config.toml
vocab_size = 1092
norm_place = "pre"
norm_eps = 1e-05
init_std_down = 0.00684
batch_tokens = 16384
MLP neurons of a small language model. Each row is named by its layer, matrix (down: output weights) and neuron, and shows model dimensions 0-191. Each number is 500 + 50 x the weight over its row's rms, rounded and kept within 0 to 999. Numbers have three digits each.
After each neuron's rows, "fires before" lists the tokens most often just after its 100 highest values on Wikipedia text that the model never trained on.

L4.down106:457541530558457488528547523529485458480570484464479478418523538477490562433449503464409524495470536509525485517590507473580407498554503450417493475480473487508510507492525470440438450475525500500605413608471459406538549474481472468471530552554484605458566466508477473419555419528544566498590625508484503442528545492527488502570513484365531526575516580496406529544530498523490518533453548531491495489556448502631499556511482532512483554539457445537487535513450509501493523447559576531560394511537539480470548556448408469473450400482644499485491582424431573443480399528538377458
fires before: " ", "ed", "ice", "ing", "ic"

L5.down521:441510568513467553482456585516505457514519514454562508453441638527586461510448456460458491433506545600537581496485552438476395510529534485430493441413514522461557481443456541495410599604527537509484542503473568410520558482524477537566459490429507507487449532549512458460475498481526520505507450525530442547456454374545490464503484419547516475522527507432480453510534511487538527554520497451556500486522451594457468467575602423460533495527502476406434473570491516508473368490545541480604432494478470552475600497551514564526497474410393509512530541418455641442440459508495539597
fires before: "7", "0", "8", "5", "9", "2"

L7.down337:470484550540466502431496535403481549429562533475586439444505586488451544479500462484490455463403516560608576475480569459452558608515522449523466520478524492552466449447449466516437473468506495489505454548541480430466579405555462507498432477488421510579563499482475475522553521458480501595497402468542449526500436576567486444426500504428502582485520466569459510496456500491596577527515460458527535433504530478493464420464638548595570408455577442491474538491526517472472520485394552580560499439520570538480508523394534550568548500580440545445545540525440398467580537546473497473
fires before: " |", "an", " ", "ch", "ans", "ings"

L9.down258:513424549500523527552524481537557554471477425503501514349596585496506570477508499424504462528500493575486497521478458533567497422482545478473553494525469502441440475570486507543569590552418505555577484522514527529428529444482510559479522451532438487497560500523426393457506509533534400529447421473567517537447473519529589379487540501409586456564591433500547547558454559563565486449553556405489489531485515543431564510548418419612457463457476512510542502379456487524494548554468442431522554488529556433525466448413437523494419513574420467518447498502520497551455580492457467525
fires before: " ", "0"

L11.down606:408529370470486456502538481607482456525517510437573500487431397590485472530500468540441477541599500539484588495456468499445441480480419487410516453484492468427525543506507485494532522487458497570437488531450553482456532515601438469556527542473486484504477554452501458489499612410515482516476488530522476445515537488550558465560469548518582521591504508614487523548408622554502476501553491377468498545520512474471567508586469515500510464473450492492449476514525462414500436428570572475532518656529448492423489520533466410472451543469425522530619418517509519558601490430588520507
fires before: "7", "9", "1", "6", "8"

L11.down325:534464443563463469483489491522426447511411559521422492486534511503510447497494481475427532576521548567506473478429476530450552402509516527484549556459499550523437549517522502534549573550533515515534467423484470525433497543487452560532416450582475488542556506474474443573446518554465467539511361448508403401469498601490601547517524572554394516495455528363555462475541529476568541519553595485544461542556394496565480609472539555496444475545494509526497524437451496641486495495437454560499501494592504458449474485571404494441433433487453458587513451529524464553560537485452561422
fires before: "0"

L11.down621:550434464504527484442424505529444466448442460397426565515438611525559472464405521477471536529488435547376522541521554474474505469404456479538513522516548517559424496450505562457468478450522486592552612498548510482511534532506540498591472461547572499555457526530460482469452497554437536527536540528444461471543493507550525465401456529460416526620484555431492490447509488537506538550569459486542505488572496409429536501571548460472589579610459520514524525498501450621507611569476515498512471451458669460496526461498485504575432508470485408450491472389500506467520571463507513447
fires before: "0", "ed", "es"

L8.down371:498516512460478494475529579552408578476554442475478473518563467547412388477533511504525504501514504507543475496433507460556515458470509423587443518597509461569527507510480492386578503440578502534616491624488444528515463517419461444522480493476481467394459496536509490587558484430533589555468524475507450488449381493539595453517526452529505540564417515645571497482512579507493496582470498465435585567512625441499514460496523559507500459554443483563559498446409524425458561503493574436463450501503474435614482497492520496495492497534399457387504480511544510468530484518455451446
fires before: " ", "\n\n"

L7.down273:476565544495540541439585554582461585465517431531478536489490586478508419558488480524473441454476534662516628482528474469542555527536526604591469486536499430483436496511466510376521496457529512561494529579495571491574419496464524430522609451480494437460479483507452427522492525463492590514422448537470535512479569577495600538558506472450447580590524520512509477465479501422536516484501506466468555526522407491461584492489410546515559512460519463497510464444445520380392495483463572358477476515505525463452494558544477524507479491556471503398517497465492477525438538562478397455
fires before: " ", ".", " |\n", "\n", "\n\n", ":"

L6.down94:527490543467514515456531546553534538481626462529428535514571396443411555539559560496569546547443495477500485530522531499514493507395626436467523458478624495511567541527477527503519498492610442631573449548526419500478481457539551548501498567502485543500473439514442551411464486599526489498453475541523517565452520423515488462335464438522522494482442517400506559524589536402442478477484510462496486468528506558591481436512486495463521503488502492411497553467365481500414569572484454456444484463430481454487503575551514589507482506465492483493485468410473565540444457594509505468
fires before: "9", "8", "0", "th", "6", "5"

L7.down454:568510459531471458561468468460535529547464489506559461557563484528556527592417492454440481461458512504490551431506514561436521546542538514469568448466501539441514601495509452508483478499487499553424493496469487405466625463379523601574523493478434433508469492529532489491436569546555576531493464433504426476493351570461435437487460370495442538553491469441480543543495503515507598526525666552569516459466431615516488459442550459522593421521472531442478527597484492631479469529476465484522445474546389502466555520512492465444492485539470526537568443519517456511493537560532485499
fires before: "0", "-", "2", "3", "8", "1"

L7.down24:432505482543404543425445438519457380502526559498515515502585465491538468552529502515564478499486482450406417602397401477572493456435457507552546523459524502582605422484547565404555532475435513491515451493515496494542451579563556502449413472518533482475581481558447454575531506533484480475472506528349481553463461573507488493524434390538525432535453540538541426520532447501546549484485520574560470473448553546477509457519555541489480514579476669549485470411552530481519542496504537581450521481456492519498467427498504435589475524455445548473501483518478451493605595474547477516
fires before: " he", " the", ",", " a", " she"

L6.down225:494540524496470528524553584481475448494483509487459568446422530448518507576492545530505517473540512442592441559570523495471364568548508523423573485518541442480513505511500480445576467486522462476549537510568578439518509530472504523549518468518495566596444441536501440517582609513544420492478513514430466513557477428382539508574474401473421394421460468515503508509567547524481575534425425466466491539509537551389505625369449414464494535514455500540406452510499462478524529549448478529504566455514451457566509545489465462417549462405534545468538499566477584410486544528544595531
fires before: "2", "1", "3"

L4.down70:588463508449481514517453569520576573438534549414450495464528526390426539558430473567418530513517545495444521441438424472474438504450499469434597527553472518512632450484454494541454504487547507507435456512563496472514474440534453492513496510514515468546484471519500550481513488533564480528542558533487492509428514508398528567515556546478504414504574575480547390539550538494554535450406545564495486428530528453526558583442451551438521584549438384487477537497513518473553497569477486441392503620541505554525514576544521490420560479468507547550569467507417518398378583494416454483
fires before: "per", "wn", "pen", "cc", "pp", "b"

L9.down606:524474529582482529526503546569478515461470457561510504546506607431567459452559499531504516492511561485578484542517509479521436416537539415467530495569458539461586484416524489475546450463540522555472405561534456479501485454498449505548514534434465490461471482589524418476464392526463542535522569466401514480508592598505506604462535451430493480532513514422387565463506463564499513523443354530481513494509487557527595467513433532522480394459470508531358631569561421396493550566544528452517523526435503528445548530548602503455506447566513484499468460454433565444500495450469524490
fires before: "ed", "ment", "e", "ing", "ia", "an"

L8.down588:394549554460553621437518400433551477521541600508565515488555508505481468512397498515533451513520551458422566511440470561427526384496451504523542411529479507569500541475522515579487586558489506459445493506529512488439463546451502618494532514486528519481499419511554427543505496408516493566431549580446495534536532547471487461542483403483485457420458620469573531477532490459576584439536425574586474438452429559571531528412562463520498492513525420490623490520440458460446595522519487501564509476491506518544430447509514513463510451495446550546563395499489500429473565441502496498
fires before: " to", " in", " by", " on", " with", "ia"

L9.down401:431587526547506558449436564553548466466435534540378372533493509498509493488463625434458555518565509507472450579475490522417522548467452543458551487577461415391525500482525540452469503464544528475525440494576533452398520507499421471534516456564565500476522523477484540452613470576459471541560453498410560427486540499521546415585594609534529500532472480459555409534493488536545484450469481582527453586470431497569554445467488561476470546511545561425526489509558458414563542520449444474436493479489482487433490555475477620507478545499523443499532526472478530477574545504423397520
fires before: "ed", "ing", "i", "ive"

L11.down7:512403500502499492499556501487524511539555601542415410526543566487531492435467503537401538562479473490359470486563535520534493406388575538486532512584550554549564428447456553465438507430557502570485522414400544525507491574550499562477433504519521584443482509438500512472510495433446586451504428511543469439518508564455515460552427533451504452431427524373528526514560440494516449515540522591385557494566538434455509527528468495450510495526545432448513526430581541471523515414471518489465471521455508485496589485575537564462517486559559516511605504575469481584588450457480450499
fires before: "0", "1", "2", "ong", "all"

L8.down311:510445562472531406345496560438439487537545498553580525502546435549494641524484572546472479479479515513474487555445495412544668519535528540548432494541507468479464519508563571437429403495456528472512501521489485560487584462505474571482594473469487464461459455489436465564423443483510483469517440509423548454565475478445521620530483578587543433529535518509500459549481525505502504483483476425549558467448644514455554465517453464499508507514524531482512434437501479434561493505395579494547505473479466509474569361500550527489418516485519594517533491531439542444559460451480589509
fires before: " ", ",", "n", " |", " the"

L11.down478:514529612591446450480487463446498453502480518514437466486516508524502495621446605471479428429454497415471461420463422483540458596480509510482559626468517458469502415493439502521616520585516609566475485445484487495552462524532573578451572483491470478504559447477457446442562540490514525445459508536514525504492561580600432523538487472499539484574469546432562544522463488499587458430509554499482454489459440493576570427542537494505470514529547506538562494449445472467449492602459576484507465541509418646474527485420476501465495423484542434562379510581411520470485555492469456520
fires before: " by", "re", " to", " with", "ate", " in"

L11.down157:511572484560458501494500517530512590560513524385392587414437551559503516554394469496442447546421581537468495475496512503528422540464488450443479496549504531504523554481424582550468464531441504533427460622532545449522510515463524487496556533527429507569593617509522475404494460507547534526499451578511440517472539466534472547422500438449490550442473520586530431572525454537586476563467548553519476466470484489489513496551461472474494528458486388523485522518599537542437499447416547479498516458516594412535413517465354525470514479607479521487568486555443610462497477427431491486
fires before: "per", "wn", "b", "ld", "pp", "cc"

L11.down276:461527476456405472564509496564578453497563506402472527539503512509625440470503519522543578447447505535477493539519587482512439470437471454548525456551579499506556512559504496455562495550488519420484547512524548447484524511403507561394535558491439446492488457474583415479510500453434531516527527494427482477404531493566434559502424475509527553403549482435550466555494425558451422503519534324534445547562562498548447542468536396517525414452505501480491497446614591473408521557528600455495502616514501478510526536440489449498460400538511495485571532497462548596493468535543523521
fires before: "1", "2", "0", "7", "9", "3"

L7.down467:431541488475517547497424595465529478554424430464425433546537483512459495478500531441654522546483468428593565606454491513483444530503512444491632492519494460408448566544423445463555541452553495479467522412531431542431447477467514606511468487518475431552491534531460487402516496540551384572490449492536493432497465520531458526486496456574639466442603567510535590466529500506515510541551383440459572482559526514512584449524516533501507569534497491477463576497463496472443475579581512473554490495484515551544469488459484475530511559468507492535509512395434407493470504552579444449
fires before: "1", "0", "2", ")"

L9.down166:545524491486433500600496473432529510471461489450454388497595556460535487473511578455446431508506536480630543540525544568517538449574459493474515450407568502565509532484481462449587419403443502469485484488590500464516523508430399475495499554527523466514451518539512459464461483593537465549503459485561540396442545548475507544499430489454429526529673476404520540539477546492553428489465524390353485489559481426440515468485468468464521477528531508547421545534574604542581430488492462519573545475478423447561579475528578554469539440486510519521475483499545510476520565512546506443
fires before: ":", "1", "0", "s", "2"

L5.down624:584423525488524516503509410561502394475581564574546540493484493540519552507442480532545426482521471480542543588532622533471569510487454508509499453489450504583556509570543475451520495453407545602501541495449536479562441571488520458514469513511434456599496540558490481569527518407576403467320516469444532516526508530482526510519562491476560536577537442492441490519491643390508501433526436465521488418556472518461485533548511526512538544476424407524457602515406502472509485485561424558482485520495462468394461528491479472476362466440485506511438517523554535525551449459440504510
fires before: ".", "5", "6", "8", "9", " "

L7.down478:514481497433505588532523499616543557474479470515385472526488546498541502569619582497452533541487563542492524452458419456438613425598514560513476499502616518501538624441486520540505484477450434578528485575527467517564534453427526502532503474528533459520481459469541524518500427510428469452463540426495524524502390449477595510536490509502565474504489515434532514468520540472524426419540515445437514502442495448474433492421466365488512430592583485451510545555523467680591498488491540425503537527478494488517488505518439469551577547494490488510404522467432534490431462510404550457
fires before: "1", "2", "9", "8", "3", "0"

L9.down545:590509517420516477474550489484525479499552477447343503515447514436506474534597515468490496495425518522553474520520533507566483465534450445536585530519516524431401531418668407571577470593494527570536540501501468541490457530506530591546563497585470556468476367464492532442437562512589432499506503614399518409499450527546419522528582515481512479542513491453536557423557470448539526502529417505521577524526461460492446507531534526550475451532527536526466499520450474449523451485497500408505510440400482495440436529517454555443494582465484507593483570448530468549472485480491369495
fires before: ":", " |", "ed", " by", "eng", "ate"

L7.down617:561501419442520533490491457535432477474595414404490483575479492480377539430437442508408475488515570440501500516613537511422522529572509456545453488448519534484531472534537524447594522479528519510512438438527484499548536521542495509536459528437500543525503533534503405497511540477539449444611550451570467622627526522492530518472436537391510528438392598601555482548440571512569506439520521464446483515488544458560450575458381465440462466480508459470532506543494476569538462468500467458529550456556542447599527580494399460485481484548399555513406534538483479508467445485486537527
fires before: "1", "ake", "4", "2", "6"